config = dict(
    num_hidden_layers=10,
    hidden_size=512,
    num_attention_heads=8,
    num_key_value_heads=8,
    head_dim=64,
    intermediate_size=1344,
    vocab_size=19395,
    hidden_act='swiglu',
    norm='rmsnorm',
    norm_place='pre',
    norm_eps=1e-05,
    positions='rope',
    rope_theta=10000.0,
    rope_fraction=1.0,
    qk_norm=False,
    attn_scale=0.125,
    bias='none',
    tie_word_embeddings=False,
    parallel_block=False,
    init='normal',
    init_std_qkv=0.0189,
    init_std_o=0.0,
    init_std_up=0.0189,
    init_std_down=0.0,
    optimizer='adamw',
    learning_rate=0.00118,
    lr_mult_up=1.43,
    beta1=0.9,
    beta2=0.98,
    lr_head=0.007,
    warmup_steps=473,
    schedule='cos',
    final_lr_fraction=0.0,
    batch_tokens=131072,
    max_seq_len=2048,
    doc_mask=True,
    train_tokens=545600000,
    max_steps=4163,
    dataset='wikipedia_en',
)
MLP neurons of a small language model. Each row is named by its layer, matrix (down: output weights) and neuron, and shows model dimensions 0-169. Each number is 128 + 32 x the weight over its row's rms, rounded and kept within 0 to 255. Numbers have three digits each. A neuron's up and down rows have the sign that makes its largest values positive.
A block is one neuron, or neurons of one layer that tend to fire together. After each block is what it responds to, as a language model described it from the Wikipedia text at the highest values.

L4.down294:149120171129164071115228124177109164139107119126152076175126108111158134139143096114183158094064115154109142106106172130150081154143149116111107105109156156103148084138071156109152128151115094134127140129088101161185104133145126089116080144185192092119158063163122124135208138089082165198104138142118055062079123108098206180076096094118121143183169168112075136183123124121178098131132116126110148087156117154175159142125132087123102128139122121169157129097162124189122111118162140154102104117151125207134147125
L4.down499:097121126172142068197147121130066235164085138111131108119127105126160107138166120088110100147092223092092158116142175114096129154168146182090139166124065160169155048115123122127098128120084167137119184134106167150159152136062101125131182189144162126090126136161127102168129111128128104154143074136131105170102121163137113161111160167099114102216129177128136151149151160151075155134116142107076159091097142135133155124112184137123139107117163119160108105110070133148174133121084145108128124117115139158112116086
L4.down802:123110199128119122151134179194138115077112110155117139158138148139133151189206142092150088099188168036095101175107126080124147144150156185086178176166129120134128102055180117114140095168059119115148142068090159174158143177122162152085090143151109122130147094111156115106138144157134217178146155097153077138159109170135100125133151131114104094187096156115169120126158127144146119147102137131212143159140099089152140117164146120159144089150137196120093101129114162151098122101124138125142144115157112100184145085
L4.down993:103125126168134160118204126151128109184136139130090152070118093145162142102202112103073085112136157095137119142148197158090107082142128142122109136176134113143134101089099112086135043114126091202115130162160142170126173069083116095099134147136132122072134156163101178119145145192072134122184160128129171193119131091133127153121122104053197081158120133130145206119083128152121114141162150158116131130158161104113128123153111129167120141120126125135123107114083165142116179192152117158128143072130089120141148111
Description: Short function words and articles in the middle of multiword names and titles, often foreign, such as es, der, de, e, of.

L2.down896:108115140117133089129093197123169101100111078162140127116100118121187153105198136098087155138111129089095107066156133096103148074102194137120139143175184150133110106162106131134121086086183084165080141127104137138081110157099182144088087151165118087172128125133040164146083148171114144088154180118100084142098091155127136093122089115219126183092097085136127111139121166161092108117104100168092060076114120124158096143111135179107142156151132121126113091126108090104169085180159063130121165076201110146093144178
Description: Tokens in sports results and tables: score dashes and plus signs (4–1, +10, 12+7), and words like goals, defeat, joined, assists, football.

L6.down251:128077139164066144101080115132082162126159144094123105114114164175096194132118156145166194091116095177076143086119066090134146119178148115101176049097169142143122168113123187128129138082109106146120123073153133095125077119093107169068090153110133109076133118129175188104183116119128078115090144173153079066109138152131126125151084105093122125140102093094137108128149193145112184102108125144150147132155136162144151156102168154145121139113186156087105088107142153183119186161101153082124127089132145094122084074
L6.down348:105166151107097128127160095121156139175106123152119106132132103101147135151125127193201141124147142132119147079182115183114152128122087140074190157122113137098128111156129130113127138175106123115171124132150154121084124107187161158168150102054143119165130099118165119205087098148102130157153146082152152069164123141143073151093158122099034106082147050162137138094133105129089123128145186154086190125103188132098132081066118177132130150084099111081179131092084174100116127136120174113095136141100110100105130213
L6.down379:134122127094071110152148134088086071144202097146138138111100158124156170096095196091129166079071152144147110132138145114073133117099106117116126127115123169122119201133223124113050122098100133120103086124107190162145095167095067128136068111161127092062125129118119067129159133170094199163119077204076135126085115114114091128097117137098070124073104125124120140060097102150132106098126108121114128192079115119178127127167146155123104112175153155184117099116145111153137144102082125145151134146087128117085171101
L6.down494:085135120124178167146157107148148139052080127140135081131139079109154070084141108092163151181071102099116171129133173048189154121139152139128122150124122128133166152091139090110148102129179160127089132162136161165194124139124079122166159099079184110129046132129141081130124126065091171161135136138132102159097070114121164109152170088131115081146174108072140173114085107101148161132181142094162139139084112117144160128119128123141134135102137186187133164090166162137153128167150131106103119118105118134090140100
L6.down497:077103143146148108143161106150119084183071078115120109080099170112116112139110119099185151105107104140105088144109120119201112170173090136098218174106109140116097081110164121113162081138091116097077137132099114159110098122135135156092110102096136161118074153195108115161125091156118135123141057124062103138124088123176122141123127176162090158141134146097114203160113118144184088105184125160152154082100118093154136142130144134090096124110097168126151133122171130121172091134101104134052144135108108083126149081
L6.down632:116122125155161083131113093174155105133118072107168177103087150109136156161132140173121185139158110126087125187095091129112127124138150167169120165140201092118121063120173133121176127135125091139135089097114130078160144145175111106071151167150122124129184181176143142181101129124145107144125127128128140139094130194119116107183093119110127157114159124147102137150101093187155097126168176191128068168134088121097129157162106092151123089102086073070143102119123121174131094105150097105049146168153108122145135123
L6.down680:159091111168110120152133114144155080176160179118129152160123114136145159126129165138152092143184110141102104097148142102110152103101054155172172130138132157123164109134141112109131138107083103166135049162080121108150140180105090118150044113171150085106184131144059102106115154196161089115158107148077153096096134166139116106092119132118091181096109147122093146122080086180120144075094100098155126147150172142185152074157162157131157099090175131097164103146106159084117133129086125138132111120090188078166109164
L6.down700:177101088123152138132138097146111126133081078150132114155118156116118150162101141148168176153124145146157170159129111068094135130140155120068116146103121180139119122129143127125102097099099160076098130068135140097112146120126106173084145135141141089119109162169147104170123120177202142125094113096108154180140106170138186152186171164120100133090069142099102130125115091100164203135197146150145195143157179081122156129131111086136143125055154147135163133160116171147166129166190137120170211099043118128058139131
L6.down868:150181162160134153059110157068150113102089119087109126135144058116128129067129148147126157127184097118152161141117122128167116138137123100129101169117071160121071171122106104114156176100181117086172145093176113056078134129139157155188111091080061127105113134097126145137076106125128101139122088081141190076144064148123153130154124191181129098089069103098141130091128096127095150143177108085127150129188161124098144140114118133139108142115110093161137150104125107138117121118096210135134137167090044114115141132
L6.down888:092183107165142122156103104128129158137106179124059154107131111138148092106156073146121184101117165137165110110173107127196109097131143130130121136116105177179138191110158111054137091163170177157165127083067201180110133088110174132125091152080101097123093119067138151118127093111134177096092079157103111108185146092175122118155133155108143141097135112139132148052143182107108098115154133159156150131121179122118153166082123088121130095140121155154138121133071130107088178199063167137118078075094135142125095158
L6.down1022:116095174148111136126159091121083168082111173186188086150147143152118099133154076128097106103120103087128179111052154110074097103153119164101087097150109174135159116160192128140137110107168100089078161127112163150173152133120091103108204165118129108120057144148072105087074109134116134161134194086148164150117165141108156152113088092117155108169137102137097081114091079139118176108075148108113095147125139084113082060174191145113130179109138110150044137155164170104103128152157161169188146111093153111128129113
L6.down1031:131123133128071192035071098125115135103127110136173104147131144148170110209113128099174032114178127147073147187171113121087076114137101142100117143128107160130111152163127056121148118087127143110136127119137157094166086149130072092114114161118123134118195179186120149114102131135155101108138088106126097150120156108121084130151180154110089165116127135112139094130124093157108132137148116101146140097126119114127126169103114110130137102121131108151122086149137159182164118151163136170184170124121156087178138130
L6.down1095:137118133121135129147093132106149158161118133125115142129158165115151188111160165135129161146045088114133153127112178139111119112131108091128094097131154133148101133163179085099091154183146130102087108185151115099068101170142096160122057147091126137118148028119134097123128135157050112150105098143120173107137139112084120122121134151107142118135207180094123120136169093146084168169089102162148098133168064120142185124064103123060119100138155162093128079187141117145176106105149154097113129209132154048147128149
L6.down1096:136171052176147152141117083138107146138101146144151157141118103143138101148109146164099172170094100145121141128129129141090157072133072175149127124096115167163078119153133148123147101155118146083170121238129088093115135159106145171135136151162128162080119073104115092112105171110174124111134165150132172141108075076127162167198154168184124166147134139119134100133133128142106127115091165148130106150113128153145114159153135120074117172189112141153125164088148095149084050185057134054128152153149140167150070086
L6.down1198:113114084084108129125151058130117134130163090115137123092127159168096136081095136176101118080126081146149153110162093167125141084149126131125072102130171159097129111153112112065153106161107154116105076149144074148150126117099134102163171095097123113118109138092043105146119123161171141183128062156122171144150115138156184134073154155131166150091122098127087169109174060142120127133181164100126103158118111223154148147094120094152068148087099108084161139149156120132137160132159172104127133094084153161136139174
L6.down1216:143153113117136142174113155124148200088134143116124124095110113110106117142086117083161100071071121152137143074122114140159128128099170156104147149149105156095117111107144097088111108102168155144061169150134144118130141108180077122172160122206105133133122127128100116154122192120131115107084111103147127068125114130137187163136147154126133127143121123171141165126163152131092168153122147126176189116181114177146157154099102131113160108105161207183129145145125105151152152205150143106080133109092156105112165104
Description: Function words and punctuation partway through multi-word proper names and citations, such as of in Museum of Art, und in German titles, commas before a city.

L6.down83:146181140109108129103155066106088111115114101163112194148124107022126119099131069149130151123159119112202135091099114156182128094145126118132140121132128085112093106118094121107071121132111121142177156123125130112064184130126189095079160084136156179142205139128144172079108130151093130114131153079103175096129151126169072087087171115071051101139187116129125105126114137116167088121162104127092081085117140086088138151113132111154098131129101064097120192148156132165085098150125136096124143144133152166078071184
L6.down98:100170083075129063101145090134133146126143129127125099113156131097158110101113119117110166139072142083152160128154112137155127122189107101166084158149157133112091163082173125152087098172144146138136115131182111137086110162140143190123151092087090138141154192133103137133120094098121128140183120099111184076178130134110101066087125140131191109102077118106173109119104131102180114134137093072161171119067135131114142112123080091135192147153121163147170167130178065144141081131109074103145151086152109157110099103
L6.down195:117138141136198120104121113116134160153103162156142071167135115215100151074104114096126111154124124128122167208199105164140143145154082140149087143137166142139102144116132103108090185120100160156166135076125106119126091103115099125142102155071187086150109196168188125109134124101139152124132137116053136121070141129158107131103072104167150067084116124100119094107100139139137102141116073062187124121101118094137210139133152132156143126081191166108144059130085178102148133097124073119144090106129098113162102090
L6.down232:089169202161172138116164154115119132074121101133072084089148161056149134132139098098152161113164027118126220130093139141143149095126095115176090140111165164128157146185142139129189079102175140135188109067112180178136137159069135134102125137061167106102127097164063170122177157071186108139195089145078177169083100115073109117138177081131140140114175149148117106190166119170143131094147124085171154124149162156099103198166088167152149153115132136135115120172172198142123147122088046164198135082107077122151119081
L6.down255:146114142124130129120117107112134107088117135046171108113107114110130110139171173135170098155084140141148094116170137124129152141089081110165186124114056160154123059080115156156120106117136133111205118135108133138104081077140097125084133135117142065106163121154134168145133140140114147145177187137130124099137129134156141158089143191113155120173140126125137185123153133128115169116173133126114120117121111106251112122043192112092115103093094098115083208119134101143119141129073103160120140027115188091074122144
L6.down422:151121084096102159156158202098181103128132171140135134095118114128153181115106131127113127098163095137109131083171167089118175109172101078112087142167132105090131166101066122156131176110112092092099133178090107132120073092131171137176144139101129121075128198083140150122135112093144153122050202070115126101135145165111139136187123199102118123091078131133111129112118079101107119128137125117223119152131133127135185185138139132136118119134137132138124076141125161139099125144103121146098135126209066101167167137
L6.down482:132069171129128145115127114165122081162090162155100164103102150152108152198180153172133167060083121059154123107132165178178097063066161117083090129079125111098058089169164132142106099127179056112121148142092170130114068045141094118116134086123156148076124105173140131157167085113102090166125139195110109187098114159151136162118160129103111076146167141199123166106112152141121162138139153116121145101126109094158127151145153129135133137182124121108160121147166154171135120159173145123121112114105179143110170160
L6.down515:092181137143101156187162122144173194094134097147190120144192133104108120164170143100156131085096185019141094140097121100125135075113148170107064136163109139131109077104106087137136136091110094123103088111150120225161149166107103109123142185045097139115167145150122164133155116177126079124124162143133126130092073123113195115153123108177172073155134097097102173123158156104136052122097142088055131183064115133131138143134104103113155158114110151120129118129112146109159109163145121153121104138095139097103052091
L6.down636:070078158104182116119136161129165192122077165122147098114140110132135113127063112113142161124126190155140085123117137136146152157142100122121136199069137109129208111097126184075138132164108103110118148081124133132105150131106148133148255165088096131134166122148155139113100133112103095086116144135170094117155195127123165183145127189126146125113125085114108131139153116169114093122091102123129144119155126165111137124146123183185149204113118156142098185129101094155131128089143133061044073138133051088136145140
L6.down648:106110127151065109146186164156152148110092159167134144095132117159095138172120068123113076058064134060122165156096144048116132128180144125136117114155139172109176176129154140056115131095115151067090151097139195166124114096094096131118108141099211097152147159154127078056144120120184130085167112139178141103113134153109175164090118130082155121108067169143130188118137147073202138106168106112124198126087108139175139116163125134160154112146154075128111140086151138105126104155139119183108125133124135096107145136
L6.down654:082115114143137194160106143112105120093144099159157105141188093242110107141099059087151103125122141150111103098137085155150131177119153115115153086088152066162119123121138098180128160159139123165178075168130107173103099063087125106147084092150146106118142144134127100154176159130105134137107118149172144153129102109120123090108239077190108129116140163175138138113192130128122090110106126209121111172134146107100161142128168207129165135090217124109098162082135159075169141164139113093109146119133121126136090175
L6.down939:164169170193148114167114108096141199124135125112112119205098105089065176108160142117144145155085116162174118168099141075164064081132162113156111160143115152119118107103074145117124082166090106124145157054129071138119098124121177191127079142166150150086170070143123137064129154122123177174109118100103086130102066163109061168137137132135104119204116139154164121174149140148082188115130131046144125124171122104131107175125141112118139168084121112123135110193133133090122165149177141111077084142108155178117147121
L6.down1107:126182129112146130108161076110141160108112140174124161132141131132137193148171107150140154085143083093100083174167097132097148165124167162107161151114120154167103181108096196131091147141129087173149104059141162175136123059165125131131063110071169136072105146145140095115153077124149094170101132108120130092116110131116112150223141089138164118164156065134163151096155115131075183106169187093136132139062113155122164150119099130165149148101173124151181067095133108126087120078095138080113115091206104161164153102
L6.down1150:100138123151159131134128143101137199159107126108134129120152085096104148123160172122114099108142117129131133203141186096124117145149115074127131150085105042156112120085149137141163184188140159101122191232125093095089087111189080119155151098111147088124139180141099141156115146205121106091102154065168098100186145095144112146142124125175143124111081110152165130112148088093108155121166142114176163108131185113130108101116154055121100132121120136168181174147108124131137132149134170067088130206115161183154125131
L6.down1194:106141189103106102106112139128115083174162126148104116111172097121131084068172115106141174178148156144127153168123120097189082189151171100112105134152074132095100136129114104129124105154141088106146094107079123114161163052069101074110101159133149097112175162173159150076112117102118101137152139146039111151145132152055151144112166112091143096126086109091087155064063123054098167147155134107157112071139099138129108144122102116112060120117150039138051100095117134082095128104112159111163098144096076153125173187
L6.down1229:138211081168141159110137063147116177129166083105109136160196109174096105178183112104135145144128120135103088086137093167073096174136114106159123120124082176147115063132031077106109079071147152183101106183102132100144166124080126059087118096139113188095097059096118101098153154101129118073042155153141169136157106090114134110134071073166159111114078137092114079192177109114187152089176082100150137095111174170140093119105168128177091189132089079118098148104055153118159165147063093134128189151127136122158163099
Description: Mainly the word after or forming a career move in sports and military biographies (retired from, returned to, joined, promoted to), plus pipe separators between numbers in sports statistics tables.

L2.down1171:150129092136162150167103107121126136086149099116158083104109114151155123117117108071119203131105117191142093100071150116109132133143108131121097172148127166117165094153139143088136112096134084126141114139138155143109083153154091105090122130151043123125189093093120133127154125071162206152115121128148128137144132148136095152119188144126120050100095098144071155097110148139119122108130106150165078097161144061104137072103119141105148111074123161141109122154137093108147068086142096172140147217140104124117185165
Description: Last piece of a word split into several tokens, just before a following word like the or of, as in mer-ge, embr-ace, mud-dy.

L4.down452:160168149128197190153131135094110198120091162161118128099125123173089092092151152189128125058180108101144136129091073152095093150152139145191198169130139099135093111130083145085091157114122088127148093114149153145125135087123110119095215155088140133186118086223115119178124164216102144114105147088105131155126117129170135156094078118110120113123108134135146135145155171112148167119111160121167152086106093104118070119105127116124102082074097124148131169133123088123111099106167192081148146104109185111138166103
L4.down745:167141082156177165177147093035132129159130176166134122142130123144131040114127118128178146134161124201113097174109126128111126113076176118146134155149157140191117099145128141146123159120096111097153076115098131131105071168165096133144138116077100130188152131128138110135127146117121096125124119103075142165092173148133120109111157161182089122156139113107126125134146091125078202084120123118093124115115080096118081090099088086082163149071089107128143117149132099157086129034124176115092158225113146145159159123
L4.down1064:056080157127125143161119154140159179135107123124073127117087146167131128113129108079164139111149151111099083166078091140128125119157152064136102094148070107129088123135099125134083110116125061151140137113104149102104130092154095148094079183119164190144199141172134156103144167129094106106104142100127133177124123108056045150115085120135102146207136148138183160100187140128164184164146120098171125113168122028122100101093151090141121069107102132139127128161171119149106084155125150066144135180133143095102157155
L4.down1121:127205121127144104173139182133080146082141164133106139046104089137197112096123137142193108102112163102073124132125224150077159144124096134139091121154103136129099115115066100094148168151102130148106107072106110136144007114172098195096175142114116134091141197160190097129133144169112116122108064102130108137092070122150097171116145161124147139214130195163143137101153166153082143132123131107155144125109142115099105129090152114096160081150103136157138100165153153170114169105146098113107123164171132123114149044
Description: Final piece of an adjective or compound modifier just before its noun, mostly after a hyphen: left-wing group, long-range, newly trained policemen.

L4.down198:135183130104149080096106155105100153146177076140121069144125115074126118120162147126077162124148089120148228160124158153094119145130158142188092177164167145077123134112122119156119134120119165149113092064114079140115119129060096105117142170096083142120146140151129149182147141139140169136134103126107121081101126080124143106160125080185196166109180178131107112089138119079071118086144061131142178121158121185059120126198032105152133157101147148149111138144104096168134153089190104173100120089124121160082107117
L4.down406:116105109132129127100109118131123157125157104143125123133070065193112129125082173170082157175160143101166156112101158115182166142090136179134136150101158160159162160121156152179165127141100193169059135154133080139072089207120130082152112156135116145145085070154158150160045112137100132100151115107152094083085153109137119113167121155130170142082136118101172131146117159132092130077129127107076139157123139146149118089149138123130075137129119138148204111113122118152126163086108085149129080150097121134169129140
L4.down506:123153132148150156171078122150129154121116115113123101133170123097147108129120152103103155098068129077116155141112142119158145101144114150111154122114169086140113144067061084109095116091151133154104159121078132152113154132147110036160096078185098119166118119173147109144140095165163158133129155093166093070129159102107133140154122132143206101081137086175128135116128138114157115101124144076119153172124097159116153146134148098213092107130125115180172091099088123164159118114184136142128094125112087122115085113
L4.down1090:124213111115136072158078166120153179147179094100111124188144077144131121109140081152133222069111166168113197168064162168147134159127166162141087174166148106078144138138125210127122054090072110131137096114100130127113072122131152130089140141103135144107154130149139134120148148117128138128128113181114111094097130139110128106121163135150192129083164085185102141154123101175097158116105118098133160124152147121105132142147136153149100135126090154116114125193123148163080151159173107099144061056115194160139119117
Description: Final pieces of verbs split into word pieces, often after "to", right before their object or preposition, such as sett-le, ce-ase, evacu-ated.

L6.down134:102100127154115115119122149174122087134173143082139136162055170097095093106092149155027093116192134187143168107130139113077132100114074155144101122162082133124173071173145133155097048100125147123099139139094187137112132078149159113096117111197134144100129139076137116084097136106171189116146119189129091127151195126142113051055111122138129129078147087143132137110129076139162072173126147127167160134147127147156147162123129126134106102112086143168166155099129160113163150112148161155154121146076142102139131173
L6.down221:125124166134093089085150112184157131140131185128111107116133111117125154173084148107061117149123072191145123143183075083141139167142141095151159138114183119136088165141172090182183142145131064139162098097143130046091072098071116145052018129156167116161146132141111113123120066130107128135126166097119120114100150151190133106185141159069123160110112131142133154084113109107106114146148097149118097124074166110124133132124155134117117142158074099118125111119100104172124148163107103136166100109142104172142061140
L6.down258:159132127146140132134156132070060066135092135162102088122119159125095115109180082139168168127143113186184118091155142131092122115118062130101089096124166113141122170138161113123167124097106162070174185108134156061178114123198063086092109140149135092156086116104130152134129171095138076171133090104128115134085100125105084111181133141184063111112072119117121070108106137169126119165139124096121108102163145101129121074115141135142152136076095136156154135161128171076141110128092186151125139142144196077184129158
L6.down339:055084141149131106119141108161140147079088151125098183138126146118143109105140076177111111101162162178123096142072120158166133130114116091177197109132134069111058132136091103147127127111136166139159132113117144142141126145170131163103144127116094218123198165156122147101144120120129102111151129146113136145096148111103104028148124085123169100134165071171118127151112133119182122140199143120135159104108141156156082168150113129137129129115079154161143138144095088127146088139111136115109111178148081104125116159
L6.down537:147109183137137138130150148125123131165171145107098117145105161116187108101117117160102055062121120099148140210147125141171169146112130164150115114179137128115092087090086142114113065123215150130132113089143123169138152100117102078181080149149120085070119133155152117094190107125104133117166113136070101095089117149138158146148058185123116148103106129053062121168176153138144111120085136197083131136157101144159173127123124183126140105089129129109147095140128148173089128098132152147126135168164157130067142060
L6.down546:090143114060085089153150137116083109103189108172195127150100103157087112194093116074141112126169127135119089161121095141137137126104148163139202215142144158115112139163143055111063105082114157120150141116080168145165097109179093124106078084115090190148157158156142165119109158128172127119161147135150115159058164133138120137121100107107141099138204152114086165149162138178158132119158140143127127083104142195111141123088164134154110102147142162123138128153163173166125105129199097215113169122158121160137129108
L6.down607:105203092109090132141090132125108154163157103105164132128087116090143100036089119113136133134059196155126157118121121166104140103089101151148148128142184111111120168116138165147122162084155132128116147066110102121116119138138098092100083140169133207124061106072118156070122126136148114128131108100103113229112149123145156119126069111167089130124122172130127133127171056115035195126101106115148074144067107063137124140061191128116151100080100165108121095180146114130139148173097095142146098144128164184112162094
L6.down625:096176131152131163098115089101118080112110122149162091163111143096074076074066104161094115142132123162147147085146096152114073101115175112099223176132137141144139156082059119094114150109131079146102130132124120122109148160191105095104079132090090189193156171105124147098091198144111129147101111185136116144124142154120125139127124171175145113150096149154159166169157125112179144126185195125145119134110085178134114132129139140140114089089074109134166126210144140107156095102101101121058170227085101116113127196
L6.down675:105156147132140150128116133150090092119161079176136138152138088115131065176144078127058172164183119195173158129122159087144129109070060157151122089116167171099156172096112109094169129136136158123157143138085116123153165113146122135125176123140105176125171120055110135149116152095125158133163106162160179178146117093076085124104147149137131150143144108133049138108091126119141074166198123121213152129156160147185112126145063161108110160086064152135130168171155091119149126160122055159166143140106177104105124171
L6.down684:101089118205186090100103144154123148192156129133136134100074141164131143071154134124145093109129124190160115039135131165146098119099121132100101087149100129108083201080139151126169115154076096134151124099124161135121134165172135137089075128131101130153108147114126161110165107152138102152154131116137155102167158178170090109174060144134165144121137111188171131102119148084137134086106109127109136098114106149166098139197189157107133169111226105105136117172133145071120140111057062086110135204118091104172156164
L6.down727:127150135096151124106124080114140122104182095121184091134140155159068129126097120107111141114146117093120100150125119117104140131143107084139131132141163155177081137134078162183134148161102114147154161155104099123137182165093142112155069177057141095171103131126122146149115088113149150115170136185162146098100084155088151076062064172173110146156126121081118153114120139107110135162087094130143113155037176133097141127152121156104146140112132066107189137125146140109080153133121127190120100168151108128099142173
L6.down818:113169097147137125094141121157148105138153142185154116131114107137147082108154145108149111121090098038068115176146172107148112092116155093123085119046126122127157130169123132136126098153092130127126107091107161152193108100168171103182070100108134157124086121105121074188127066130132149153113152163144154100113078107142106076129152116099125185178167113131112151189149116109091146195123160179067142205119163121161154177123084151116183130181109113110189091128161179100127119138129118066095139125088174164077110143
L6.down873:100169118088145151194191114128134100072124164154143140115122183188135082136141107128123123172148080152126103090149110141134150156124136111113153116122186154142137150137124132182111111157170129122120144148115170163179123154155132169076140101118156166121110158142149118128171100098141164131121154118115160112152125135186149107161168178082161092054163168107127156154092074137112093124128131186111159128094166090129034142108063104098163122143105166132157112147082107100106145202188096144163176116137121124150145126
L6.down927:146173101118113157139092173133139110125164078139124131166121139133071157133134160085133133088150091110098184150130113146129145097153125114152096128159102117158115151193121107135120166111207197092059167155207117114160122136122099153149131096144113188111097129106130152153098135120161134109111174114139121101095094113130138116081105149149184132102053162108081180083103121194210130088155090136168136170124184162119169123136122138120123149184154153159199118112127143191071144106101123183094149123139092130117130142
L6.down1164:139099191127083143117108138140123127166141156100113057151190156136129095102109071116115141059120091137069152128157158128076176145094110092062116167167117129156167108092172128146073182103164142146146120147098121131166094132147117143144105113106150106137167111129140084124176134150150145141170114159043084149102155101092155051027104062138137192129151121152132096084120101124119109087109139096115164126104091135108064083096099183110103079106071113088158125106136177158157152163095135095068148150072204062148109111
L6.down1279:150167125173084087108094109119150139065150117087093181118088083087127094133118130122142165128118153147106092104153139122115107148121104131114143145153079130182140137133149122101148121079108109142138179113103134115093188149164124101156139168133108109145156143133103124121068124130118131070113090168150063099149167118175123180182149179112115144161096101105106093142154143133140139097149135118169160153115167123140129079071192094164142136103173108132153143105109129174106143123079140155105159137113135090113104175
Description: Final pieces that finish a word split across several tokens, often suffixes, as in ex-citing, reimburs-ement, jeal-ous, det-ention, mostly in ordinary prose before of, and, to.